config = dict(
    n_layer=16,
    vocab_size=3629,
    activation='swiglu',
    norm='rmsnorm',
    bias='none',
    init_std_o=0.0464,
    init_std_up=0.0535,
    init_std_down=0.0535,
    grad_clip=0.5,
    warmup_steps=200,
    decay_fraction=1.0,
    seq_len=512,
)
MLP neurons of a small language model. Each row is named by its layer, matrix (down: output weights) and neuron, and shows model dimensions 160-255. Each number is 128 + 32 x the weight over its row's rms, rounded and kept within 0 to 255. Numbers have three digits each. A neuron's up and down rows have the sign that makes its largest values positive.
A block is one neuron, or neurons of one layer that tend to fire together. After each block is what it responds to, as a language model described it from the Wikipedia text at the highest values.

L10.down344:147145113100060132153137110068141067139105127151148124134122138154109147114136142115182145159090125148106097088156157159110098136207075169096112098145113083137099164058123106166077078111135097115140092218143108168094113142142144139100134129100092121103129174200153172073155088109130138102
L10.down529:165099094082073163119119070063122115113110130136150100099110109096124115101124150199108113063121101146144110158100206143157133144192096167100147096100088062079109095104170189174144157097127111117223190187092137178081141139152101178114140146054110122119136118140131127113170168135181126101
Citation and number continuations

L11.down374:173111184115120077124181165112101189095155160147134096110157166043099097134172106098140074120087158125140166095092130110128150139137186131134144131188106126121113108156132163152081134214064140158161155166137110037160132120154096114130105108126112126127093097114169114118147111183142169144
L11.down449:124120149070161140171158111120119143109145140103185140154171131094105125180168108139096122177129096155091124095123053150138104195094179118163155162159102093126190084113186127121138121131078158104163139138175153124124132120051164148117114067146126119175134084196121108113105103151122087179
L11.down485:135123126179145090113148054080136140146110123099116104120122087162087065065122187094141106155102091104163116153122082138116113084137140164124083154130112114139112138183164127125118150154048099115163095189134107104131106121159176148109118102130142078076096138152165162166146174123141133139
L11.down617:110150154167154203129186165088096115124122134108009146173142105138122153129055134161112105173075132084143143132101080155107110104128109080158145186132098172056130153119129129127105118109104141114095071108107167176124071133102087134155110129150108111126112114148116177175123074115160141169
Word-initial prefix fragments

L10.down459:098119143172180132096082135164116104133133137118136150090133125101077158125052130148189082194126099174087131072174117090140174118129131091109109131132188064106100162091105111152102071078147124168121079179127153143078095119136174142160113109103079162100138192148145133144147105093074143156
L10.down535:128068087079105145178174198084123134151116087159134099096174169089128155107171162097157139120099089127108111126172130156132149119108114109099108094127151160150112116113134167148139145130067087108167109113123194179132078156144134136098146108170114116148110165088113149169137166105080128108
Before color or appearance words

L5.down116:070136117078131139137063157170199119144125150107113151130113083134108120068125171129109123088095120129135165132141102142102141153114130136148109126141124140134186162138087116106104104186152092113150131152101152219125136112122104209150092124123142071141185190176086083138139150130127128099
L5.down123:053188159106196159106158160165137140116081168081138075120097061090138104141087064163127144102115079141072074176115089144097172103088082200084160130091106201124087163170116134102131091128124153076138133090180161138096130116138136130132159169097087079143167152144096153179136150165130133128
L5.down254:120121114129140129141115142113172163152129187142128096156121163080106180125138189089152085167122108126174063129071157169107104172130132138130090090159127080084146169152095072093122116127111130127138124120094094117121105101098111165137142081135097082184188124084077094142108146110103080131
L5.down341:110088139089143146098169103169142160104087153124125142118101131166032110170169122122128074180123095129166121091093127148077171184193127120184054118120126119182105137112105112167171107115116147155098138122124090153191052137119058133165112075144140096097114125111124058131107129159155095168
L5.down352:095139136041126177157154063129077127132180172153139155152138203161089109173153175078063117146131108150179146109151107113125097104158092076147165130159158148118137102117155060139141166187157109165156118126092146126147093159086179180113149113120154107098090113143131096085136123135189138139
L5.down387:161126150068083144096134112178079090181140135064157041061147181134125131141173165090078139176163080077117120141072150099102148123212137162142129190182101117100171093117174153064110098132090184175124114116169132134204088148068089158173113143137157125074091094117147151089119138166157073095
L5.down402:122171150233082219103155094144128148075147093139094071118163075075034089164123112153146153144163141083171150143104145150105157119114168125117102121149148056098157079133152074141129105121108095157116100141131062130134062154053167130069121104173150166124176154128109119123163089082132125140
L5.down405:094127117119144200100079120114184166119137133087156123124113127103098143165168132157099177203151134121117163136164154119122113096100148088121101088118105172117147183110104147135130078167082164142133115123115073079081153119147141095160135180090117158149080139128140166115121124051084173104
Main verb after subject phrase

L5.down172:122135118126099102164128143102138189178166116100166146085078140190087114152181116161124138144161115099059143126132065157169130187141151106117138133138125143137129134120103072107122084145171160146126172073139136053206198159124132157134102145106118083114083112077131118109110135125218153140
L5.down241:181150132159127127130167100117104099141113159122105099096117161083082139098175103083143071067130174179148101152184107109062157050120168116103095145090119137103081063091166118107153133099119116145127168153115186121121160089077137144131078149088150121118113132116147132180149085162150131183
L5.down415:132164083140110085092164112215155116147123067164187121143095151142084161155162171158144142156135109116106130095134084051155149149143077182069105162181125112136137181077143077133155098136181097189147102159104176120104128177123141173105102103118144138160092121117127113081109163150150114100
L5.down465:115155069108138105090081089078143110109102118126155169153133109135145176096189140118104077127091150113144120160173084198152141099114106087126085096135085083168121150131080121143170117121126117139141116161159112118150139173142105099198137148163092155128130151128101148141198185074072086174
L5.down514:134195174194145124175116146184109095157143115074111134139106148104148114109118111146175129105125078153129075115122121123112140128129159093177157098144130052138119141093130102132113180103160156076154140142121133183197150139152084103100126126141093120138152108125066154117142120122124137098
L5.down541:150118108125129111110116131118199193147136121122135060090136158153125149165088128132094167068131088074100145159086105147122131161183130119095141143174135124099082093148168143116082102106174157101120116161126136073139098164104153155195125165146119185198131196131113172098157145120135106104
L5.down543:143156107147169094085106117154088132096167101131141074103161125160109173143137081102100148089116105066129154096136122122121140101147183103172095114115138128130138139206167171121141138138103152084096131057131206074128137176113148164120093105154189114187106213085141106146087116108170190174
L5.down647:188214126083117166119103154108150182141075061147075101150129090127053153089139133106115128154166126164170161151101129151124066077141098186083123098121135103188135127117120188122145118093108096103079100093126134103117115131100128139152133108174093048131137159151086132095074083125185093185
Possessive apostrophe

L5.down135:188181110085104095144099146110164168132061141083141153070132132087142137064117111136127061120137119120193145172161085159088147079156115135133125087145125211144140128124095066072118160194153160151146138137107164105085129129138186133109165165136147132160122143120177200139071115159083137164
L5.down321:127095166144111066122143126151163076115129146162126110114068108108125089076082131127104141160136136106081106196117173094139110075091161149122160175130141153091105127159127116077163112111155106147130133106111107137110138079138129135133159119122194190169106130153112136100131146104109110196
L5.down337:122111156169120053143076169136157115136134109098141148126149134116162179095102131141177164118070106186148107150146070178142152111109163123089063079151119087059150119121148132228154131120103160127115131104105130159123106115157157118062139165167095193146144140083085108105119130115145143196
L5.down390:086112105135114115105092127067049111172116094143119153074160146129134130116155154124094128145144092079146080107122166133116106130141149099095150089113139124080163129113125186128091125109093122158123124115098075182123164158148096170122136195064057167142086145144106107154111024117167136118
L5.down505:130132130118173125200127096133098158073148132119111148105103214171047134167132152105188149100110127201155135108220179156158141085160133102149074120097171149105138145141087077113111101133125134152116080129137163195139168137143109117093195148104136152127139145141099148095151112132108139123
L5.down560:097209114101173098114224121061139080130181112148129146127131147116194150114127167171142180126103149138193156092096171159134082118106167154064139143125135072105106152112133107128164145141105127126144094128136144116135146116153092117171167113196042086114084168092109083083120085144133202112
L5.down671:100126076121118121179112118140104095153148165130134163121110149125153087099137097040098146108173119127130084178206165189134135108083096115113143147102154055177095149110126094160145163137170098130097187139109136108146103152193202101176162106174131183141149154107135167126166110119121101179
L5.down701:074169120114063138114139166117107149147134153107138128230076127149158097147153163159159104105167155165074146122084171152111161093135131116153112091118088147037138157145149074077075135096160075110139147125171112108158067166145147138117130149139130129157105095077171201159149119145164148158
Table header first cell

L11.down321:088105127129123172167123133098128123125082105077102091160128150115118086107154143162108136133074090116128124156102102146155151155134163138110084168103107046109150112134101100143104149068108135182117121188143098114085118114116153146160143105115113111092116201169097164157179052054117137119
L11.down410:127125171195106117129166142123140159092103168126153119041061132084132100168133128144117011121099169113131163085166132122106164154141124155052097178136107169124151150077131130112109090122101166151095145091094159089103107137097096133182159152068125122144126130101129127169112154176178166146
L11.down523:138128139141132116110116129205153136142128125119143166085140125108109167131125124134187138159133098110119188137166135166175083120103108104167115121161121109176120089118071199114115116078096139108126168113103141195089154172146076188118108104114079157196132205133183168107134138078101150128
L11.down639:143154101118108180144142159131127074130080141058161128086141156104138100159057132159149159162167128100113131123127111098147154101121179100102133149092119135151106111104128115133152150089116161106139131105175046146095106100175167117144193152097174201092146173089063097109182153126113144189
Descriptive list connectors

L5.down55:142110120148103083099089159082121164111095146150085108163148152092141157143176146108177130120141130068144189158150120052068132107095171119040061148161094104156119142122110121146147063147174125079161069118167158120058139109125077155077142174107171145073119087118155148149097140064116175120
L5.down105:122117103146126097127169151167169159103104156141090179129095129090128181100131118183089098156081125067135187135165187176169147113140157120127084158131069153070192125136174099205098148134119181149170162084131126175109119108137132147195125164156144156135120125105078142153142171113125106143
L5.down147:132087134126121136133116137126150097117108173134119164105143149099113105152160109144153096139127138097133129075140103058171121142198170116161100138150086095131134145130169118099096190171136081148104098063148119154174114139111137160100159122161111113131117151105144115084109120055174160130
L5.down214:134121151129069093148109184130090188128127071140111120129115121147125109081116083079092190184146118113117161139119165133147081161163053121097101182101067131133137075108142105136159132167171064102137143120143083141090112118091108158104116147122125161064110125141103130145138161077145071131
L5.down365:110116120195101144139134129115185113125142114146107133135132058072167109062095126168124131152089141136160132101152109149136134123159111115156150151075146150142117160118159106125133177128138035149101118145129138100116120112100151147161120125103096153141081145126115102209159173196105149191
L5.down480:170094143162232128128109091138137139080127130128103150101096091153183113155116149130140159150079108158148148078110125057177183093109120144121103135118127153096088129162155125192191128131153147082140193143077143080155128108113123119107101131092081127159106094105075103131110074085111137150
L5.down553:143115131122159158127135106093170147082118158122175086101148100144096143126137135197154049119093091100101177158116118148165134180139145108171123142149116152131145096048145128080140122149137145183133144109092122136108117226119180140148104130114098114170149064133148194114109147148150175170
L5.down620:177102178089114178153138150087173121114135123111114139110116154141134151115192138159119147151149160141165067091137135165098176157143140163140155145101110101113157158121182114118136048084164127117141168174108165105084100133105113139126170123104121099063126134107062131144115106063140119132
Attributive "with"/"by" phrases

L11.down140:097120139173180131159100136033117152172159101130142131141157134148135111106088102142168117168130102128103145126132137118173133141172093072124192136162149024158123131133086117075139185118164131150130117137133118157136083074143143076121128173136162145158120089115164122155189076135097126070
L11.down467:159186143148167145125075077074094191120102134160130051119147141149081111153146107158076152121115083113165171136076172126154117143156167111117168077143104094167125145179119082091106147099195127114178093144129162122074096122066121088111086137169200121124179229130117077144077116115149108138
L11.down549:117099159096129120138141164108169124127100111195124105132093113155187135094160169122168203158159119147111173090156210073097098143094151120127138168163181060143093167105093142133127125099113134129141101072147110135127098150104129128182088117151160126078113171105134146207068132138109097067
L11.down658:104155128146146123148176111156133145218095141080140131135121088076104062107113114162090086163155084087179076164132126156105118161150209137138157124150160149100119158176147131111150126045069107090085155179108111098134103177133141167180125178087140135124106150117182145124112100147155085081
Copula before predicate

L10.down268:099182155120101167122127136121134081120163134116138184100168191123099140121178158100115142091173122198146079165106088117141124151149084119141072167102121053074054194162143135088129107121220177181134130198180083155111113151160137142122139183095105091091112144182132156162163161131100127153
L10.down424:062117130137136136159068098134140160163104152136119155130163081100184085097143087099148116099110095122141112130154136122166068164136122107152139176180079115159179101116120166127076122179127141155145131139136180170164097113099124109156150119069155197195160147105146126190133193202113157128
Possessive apostrophe

L11.down248:116134131132091128065117071128124154104082179132159120099164103118111119117137075086114088102128155164165124126119100123078140089093139127139177154117097255123130140127130160043093101124112089168151101094092126113132094154125103179116091122103071125134132122104201120125113099171130126119
L11.down367:142109121091120185120083093188105085133182077119076148089112132169117145065104103087082176110097161118109103158179179153152140156153139096085107161088143158144129080147189166139154152126142164071164119091173164104099154136126140161118124114159063088117164193144125115080138155113151114080
L11.down386:125041140127152141107090151096097166115090146134101114177085127146145134123111112152136116085117105127158178108119170145085139148080105117148111161121133255193090099120128168057153173149147151108147077192106162084126134110106114175131127118170087139119128112102130132139131140130161171122
L11.down451:142078111137117182115088132121107127098123157150079078122045156119160085136131082153142173086163142155163153110147099131138152203124093152134109093188146255159142110145100155095090154121089131104152158117087174100134129154150105142151205129147089139161162106115130098224149137122126138122
Section heading closers

L10.down120:168197175091157110171147132108084111144110184144090072126118101151093171096121097145093143151110158128116134177208093073121144140161097114126105126165157082160143105150085109160149107112135139114145125104103126129115136065135126121131104118118140135138124161087147167129135137188158199119
L10.down277:108151142113116115123129147075146106174106140124138130138202120142110147153144139164106106106162120165158083172199096141152058175057096131145088181144106040139082115117131107114117122149098118091134133056106096134131135088139170105117091142137082104038085075133163092106143117121150161147
Role-marking "as" and prepositions

L5.down50:161128166108100081081107075147027082122104138140137117107109161163091091132103116058106176128149154119154144124088089094115154096222108068137155124158083064158172154123159118095141105156050124151157188142145160164133128127100134170108128205095152111143098153169141149143143074154165148134
L5.down78:132183104097129139148105080110114110157121129104106115135091125124114094098128148134135114119145093103154120137129117176138102157114135083173147125159114082180140123111150120151089042119164141089114171130135128156084153158109127114063081108135133068128100118121103157065096099098128145047
L5.down111:151172115113144077103133083135189147100100163158158124119148101152107153133201126150129127100181147134114115087147076153125117132110156129166107155111128029139181141104193132128140174063184090110188105074087152112149122106210139074130101172179120119130131148094075153116102145114133087119
L5.down193:166097130065156085113150145104152128149170185150139147100131136142111192167160130154083112053148124142099141117126141124144113116132122123124149107090177108113116109162127173132123109164105144174074107135081184067189102137139121111198119192091111142077159102113220087099099157166214101134
L5.down253:078156154117066143150098183152167081076110103151111133118151105086103139107125089137101105173120095141135050042081138145124107106177170134149107132169166077086095147083110124122148132154123119128157141124220091105076177139122075151158138138127210130160139102060123148146091082123163101115
L5.down461:162090138130168108141145136109166116111132108199149100077090146163085105125103124121122135133159086150167139141116141091081161151063179108116193091211145216173127163134081143135116106134128141189126129172097157151142106152065068083118107126125125132139160105175106166126153086149183161117
L5.down577:143097116112133117070201135117109146117114129129067138166144137139125137153168070146132158078102105069136110135163122093114118180161176171130194153153064168102175119166164120142130137103124182100167153235103177080182147166099138166124090143146128126107107116162109130148126119164108070190
L5.down599:193081140072133121142143136146184127140123110177087119099139181111142139125145129060123096118120110050144177172064112109168109134116146165084158161147170087154106131141125100147110201172067169143121193152138162166127090125138090148112128102148125154144104111143146088157109108210120106162
Title before a name

L5.down27:172094120110133107089122137146153148083187148130134124134075092156152099134217104093094144118120115141058116061201155106144130153121148196115166132078119108141123122110149138108140109095087150113111189143086077131081171110196121158145132158123108183050067124140167177117151122195137108154
L5.down45:115139103114153122142100129110126119130171130077132153138148168122105204056147137120146149136127102115095114152088083089133099078148141171083129081135116174145156190093118151169118113118110179087174100079104171105098154087128126127112121189101155144127204135126131179146128143118109067118
L5.down244:174200133111118109154168155107132068135134091142139158107100153154125144133131130132120130206172069123037179100157099136119085153193097190117181144115091103085135098161134140093079133122094129130148125187139095133101187108135115178113146112135101143018127206153129079135169114142150143152
L5.down428:061138135077076165151073147090116073122116098151123191129082109147106136177132168102164119079126109081061166119152189122119168131164091118128164150087136020122120142154146130156166102114172124081153144183134093065120131092178148083179135130161115159140149111192082172092119120133115147106
L5.down483:132140131124126114087149141157152122094116103174134072130165132106181097087144160078069091104086096087140205165108089111157153125166124123136175165136164173141174113089103173115138131134070116104105133203099158118104133173133135178172149094121180104154116126116142120061100097146182105172
L5.down585:137157136113060140132160143174138091143143139128110168115153158154129089185151146057127108189126077113083103108126098165141133114108147108109095094140114066096137140157127188111128095118114142162090113119096135205146149125047108190155128110137136067110151103102115146119121151141160153047
L5.down617:126068159052115022133213119114141111099122152088108119126119143150084147126134065153154083168117122131125129192098102139138113082133125111123145145141122188157186136125120140099111120159118158121095121110140102197153242168111141127116112127058093083091129126192132094184155129143179043103
L5.down667:166125144047061076154181147171187076145126145119139100090153148161126180161091142127154174174141157114133126127143117110127158146157156120124145133135150196098106131140112162108092109145090183076102151102126131183155102108173072212129132071165084180089085126169187143151129145167163129180
Before a coming name

L11.down61:066088068174142182138141063159099149105118159106161086112109077108118163147117114135143132135107184113122153111103072174106086132158151191098179105175105185082136203217135131158090177119074136151072187104122100122088115189151109074105087156135098156098065134124116120147125170133093110155
L11.down400:177206128090164176146086131115141181138079154151152145104120111114124201097145165127077116157123074137118126119120079127169202145139098136082140123145121101106139118184119094128142118127040141105116163044121158127120142111136155084158150163176109091073163084138166129120131187102146128083
L11.down423:108111143134111175153051108144122153098180090178130161209149115139112113185078131142131142130145102118176153120125075176120118135189139143126134154132151109127071096183106106184147115183090103103126144138148139207151098116092114164145132140190103122181154185153100108122092201141107091125
L11.down500:200122185091124153161122133078164144139157101140127163161079170108151159080097116154187063144175132090114200099132084100111141194158181137099123089156149103112083131112114156176129121138126135116087138172145104122089097118137140092150151112136145116139129127129140173104191105139180092170
Possessive apostrophe